config = dict(
    n_layer=16,
    d_model=320,
    n_head=10,
    n_kv_head=1,
    head_dim=32,
    d_mlp=448,
    vocab_size=32000,
    activation='swiglu',
    norm='rmsnorm',
    norm_place='pre',
    norm_eps=1e-05,
    positions='rope',
    rope_base=10000.0,
    rope_fraction=1.0,
    qk_norm=False,
    attn_scale=0.177,
    bias='none',
    tie_embeddings=True,
    parallel_block=False,
    init='normal',
    init_std_qkv=0.0198,
    init_std_o=0.0035,
    init_std_up=0.0198,
    init_std_down=0.00296,
    optimizer='muon_variant',
    lr=0.00119,
    beta1=0.95,
    weight_decay=0.0,
    lr_head=0.0045,
    warmup_steps=200,
    schedule='wsd',
    decay_fraction=1.0,
    decay_shape='linear',
    final_lr_fraction=0.1,
    batch_tokens=131072,
    seq_len=768,
    doc_mask=True,
    train_tokens=1332000000,
    steps=10163,
    dataset='wikipedia_en',
)
MLP neurons of a small language model. Each row is named by its layer, matrix (down: output weights) and neuron, and shows model dimensions 0-255. Each number is 128 + 32 x the weight over its row's rms, rounded and kept within 0 to 255. Numbers have three digits each. A neuron's up and down rows have the sign that makes its largest values positive.
After each neuron's rows, "fires before" lists the tokens most often just after its 100 highest values on Wikipedia text that the model never trained on; "raises" lists the tokens whose logits its output raises most directly, leaving later layers aside.

L13.down128:103163150157112169144117164133123066103145088128107119146160084175066116160122153127098122106149120072066125100148132158147062101140105117102101144178115087180134129109117171144094095156109159119160114155220101160125126125128087083157097077112139133097167119157114100116142172133132101181104118121121121111146108163092157060160109077145090192118130088095109166087074108130095140142063157185106115099133082087154158162184115132210124156156149113114136119179172157124091177121093104122056131116093127179083195125141147171146154104125125113161082137169148119105110104137108161127144176101127143130091146106113058134127111100096159145202076155114108083110125163106088146101159178105141125145150147142161157132133104090112123114070135189123052161135152131103116142123093070
fires before: " the", " a", " an"
raises: " a", " an", " that", " all", " something"

L13.down408:080095139125131105143145140161206095176103142148106117175108163116127170152071094124100132176172116086077103150102112130179134130157174133113126132094118117061084138126112145175179150163133093155152104175218129088122192076160124090139131080112150123163144135137101114114072148124138143109188094138156143080088062176147146149108101151098137123114168104126142092154135111109206155142118169150145122103060137199128088178153070130062205164161109140075120105109127173126137062156080111133132131129123150102140117105108098120061133114129128175152083170098095156113183133099110139123124115167154119056129151108156072180128184122130109109120183143129160183125147164119124086101130160135123123094134135111089130072149045061101084158172084129122150135090174160123100148086185098
fires before: " (", ")", " (0)"
raises: " (", " (17", " (18", " (15", " (16"

L11.down266:080102150130106116127120146131095158124081076141106142136130080102095113059203131164119102119112106170102111145126165109143131119112135146112144098069149118169144147131205100107138185124155110104127133111188137152143095168099107181150105114143099149176166136068099130162162177188173131176125158179175139179163075110114107116111125142128072095107199137080119148099111162147105158098155103143102098183148124132105128117152146161144136160106178104118136160029118134110113129137109101138131151124192142071117151142120188085096160128075099127133136124119161122150104109122092101180068165166141091134075120110137098109152122093091105121162157130091093138103119055092031063176181115103093135139105098111131113188165172183113155151176114182157149151196127069108143174129093123
fires before: " of", "ed"
raises: " of", "ary", " notably", "teen", "://"

L9.down123:146148146097124140097098158190145123139071187121148165103127078084156133165081110162122113113137133087100117116159167062112144109089110127095091138139113139133103137165111153154144146158163125113146107088255133073113128094046134082130132120089074130084087117074129146070128130188143120144103113133182080129170107117099133106139146081150140117125103173130142202102137133153193114109140099123104116123120130090154130102144133103184115114130149179123143122100107086160114037174148135167107125166130143064118130149157108145105161114157148077082093127124145103138112131132104168102167101129164154026118159124160141171111113124125108150106104112118129107178175143175097151139165146052166115130123163122167093068118125125152101126149130121119122115175115144190178142210126171
fires before: "\n", "===", "=="
raises: "==", "Following", "===", "The", "After"

L9.down21:085141118136106127138131104155128139125122125079189081129117096120204190092125117142103168076137035116175111106176136160104064153160135147128147102155137134113177135136090141110146211080114103175189119138106134124115038098100132071118136107113203134111121038063141087047144154122123189125113131116082164082093117087155113082146134097172096110147141146104072087093137121159174121155102088097159101163135090182154145141090104094169145163137104125109106090108122138143121118144145094184112153114159069170139157193146148179143133128115077120131158153105054136114134209129169129141063113102164149170116165132117132155133104114125165146101079127110172130095131105074172158145120137143180120124165093117119151118112086198124085120139112130114144146152122163136103123120118174
fires before: "\n", " |"
raises: "s", " of", ",", ";", " for"

L12.down384:132127103221146104122124153116118105095147135097106180167170130119144150124131142177148171138080109098097107125161149131135096145104064141095117144117144165154108142164066108100098100144142157117065149102201107126115112148148117156148072092167147119156183160143155116124085151188128100163095200152122123137112072177101134128145170119096132072167115144187078053158178134124151130074115114094102118102111165123070125104120134149161094123115139113097105076162153159112148138151109125058189140140155166187131106137044127143148176162092135140131113120130082134110103131216167156182100129117116070103124134158131090115142112149125133074128122121119122156128112104255056121181126093179128098119142154157140164134104123127176072078148137091128164178140114097152111141121141118
fires before: ",", " the", " he"
raises: " a", " the", " an", " their", " some"

L12.down199:189103112120116075065136081108114148068102200141092141108073133174189119094141134116101137171121187121177120161130171108068195091251117103117155169054080163176150153149166117163156145083122186106117113157086009105121177149125094131129086155168169111108132101152162109095133118089030110129117107118170090139188127104144081134169111107147117121127080154084137104150159133138095121160138089160107078105117172147080111128150111109140149110140143093182118168153154119181114125107166166146112141166145103149143108109144143109177096108124132125145141092123103136201104125114125093147187122177105158085164180147201081176182142114121111137136043103125112112142114134147077159153112160091150158143113123091088157103118158162125154089110100107134157170162110114162135117085143115
fires before: "ed", "ing", "able", "ation", "ive", "s"
raises: "ions", "ivity", "ive", "ible", "aries"

L12.down416:148155154157140152143101115128083079129126143138060150112132134116111151156132110171187140164129131182183074164165123109142172110140119053126157172129093107144109134112163133058113079065084142078070142122120074155179153159079077159090174118103101183090085185149155107165160155106068124222181143148163068135129096118161007153149111070116106165175124135154147120163077115151162079143111133130094090099169126107093121167101150082131114096150106141146092114127145101165109132098125084147148117123061124138142097159126161119130145082145182130091126106107065138128189152083094141093098131127128141120064184120059138100121141182136111121132151114132110163096182121155108159146061163136143130092115139125109081113133162135152140112108111157155100132114057227109062155101155119
fires before: " 0", " 1", " ", "\n"
raises: "ion", "ery", "ation", "ers", "er"

L12.down335:157127154137088108109129095170170093086148090058129196118179144141126108129118099142115123138124129171087128077105137117080116111156109113130122124121237103079137135145193087115145096118177116153133164168200141139130146196156143128137142124189164116101082133130101155096105115120112129118129084143106157107159154154145109145114169120084123160109131080143156144174139091153153161062109105101096097101200105185140118145085106140136129080148115129080064122073083100127157172127123099091148178154091124113151139085143137104124111126110138077178090107144170103192129102080093165139086099075106110159192108186090169158165138114121104114126186156148133135107124169255027087083100102123105130126116092123116125156146106157181195155202139150086173143143104137110137138144115189
fires before: "\n", " |"
raises: "\n", " His", " It", " He", " The"

L12.down268:187112181144112107110137162166153155119137133099154074110126140108153185158115101115100105108119150089193136117181119108118166099138194125147103077122024156126149188086138095102098095106108123176174146105150128147162156109131137136155080166122076168125180183112154059099124156106121118167137131086173143143116150145112131176129127135144184109106169117097166083086140171086074119090175215133173150126130139106137154126194102127102188083094113118094144111152087133129129089150159065155130086173140154160095169170204111112120160121145118108126117142089135129133137105048135143151138131133115097096163143169141107147127146071132123157106114094194131138045161089088145118110202149138139106142146086143132128132135143176142092140174068138146123128120144181190143147133057109
fires before: "s", "ed", "ing"
raises: "s", "es", "ns", "ps", "ates"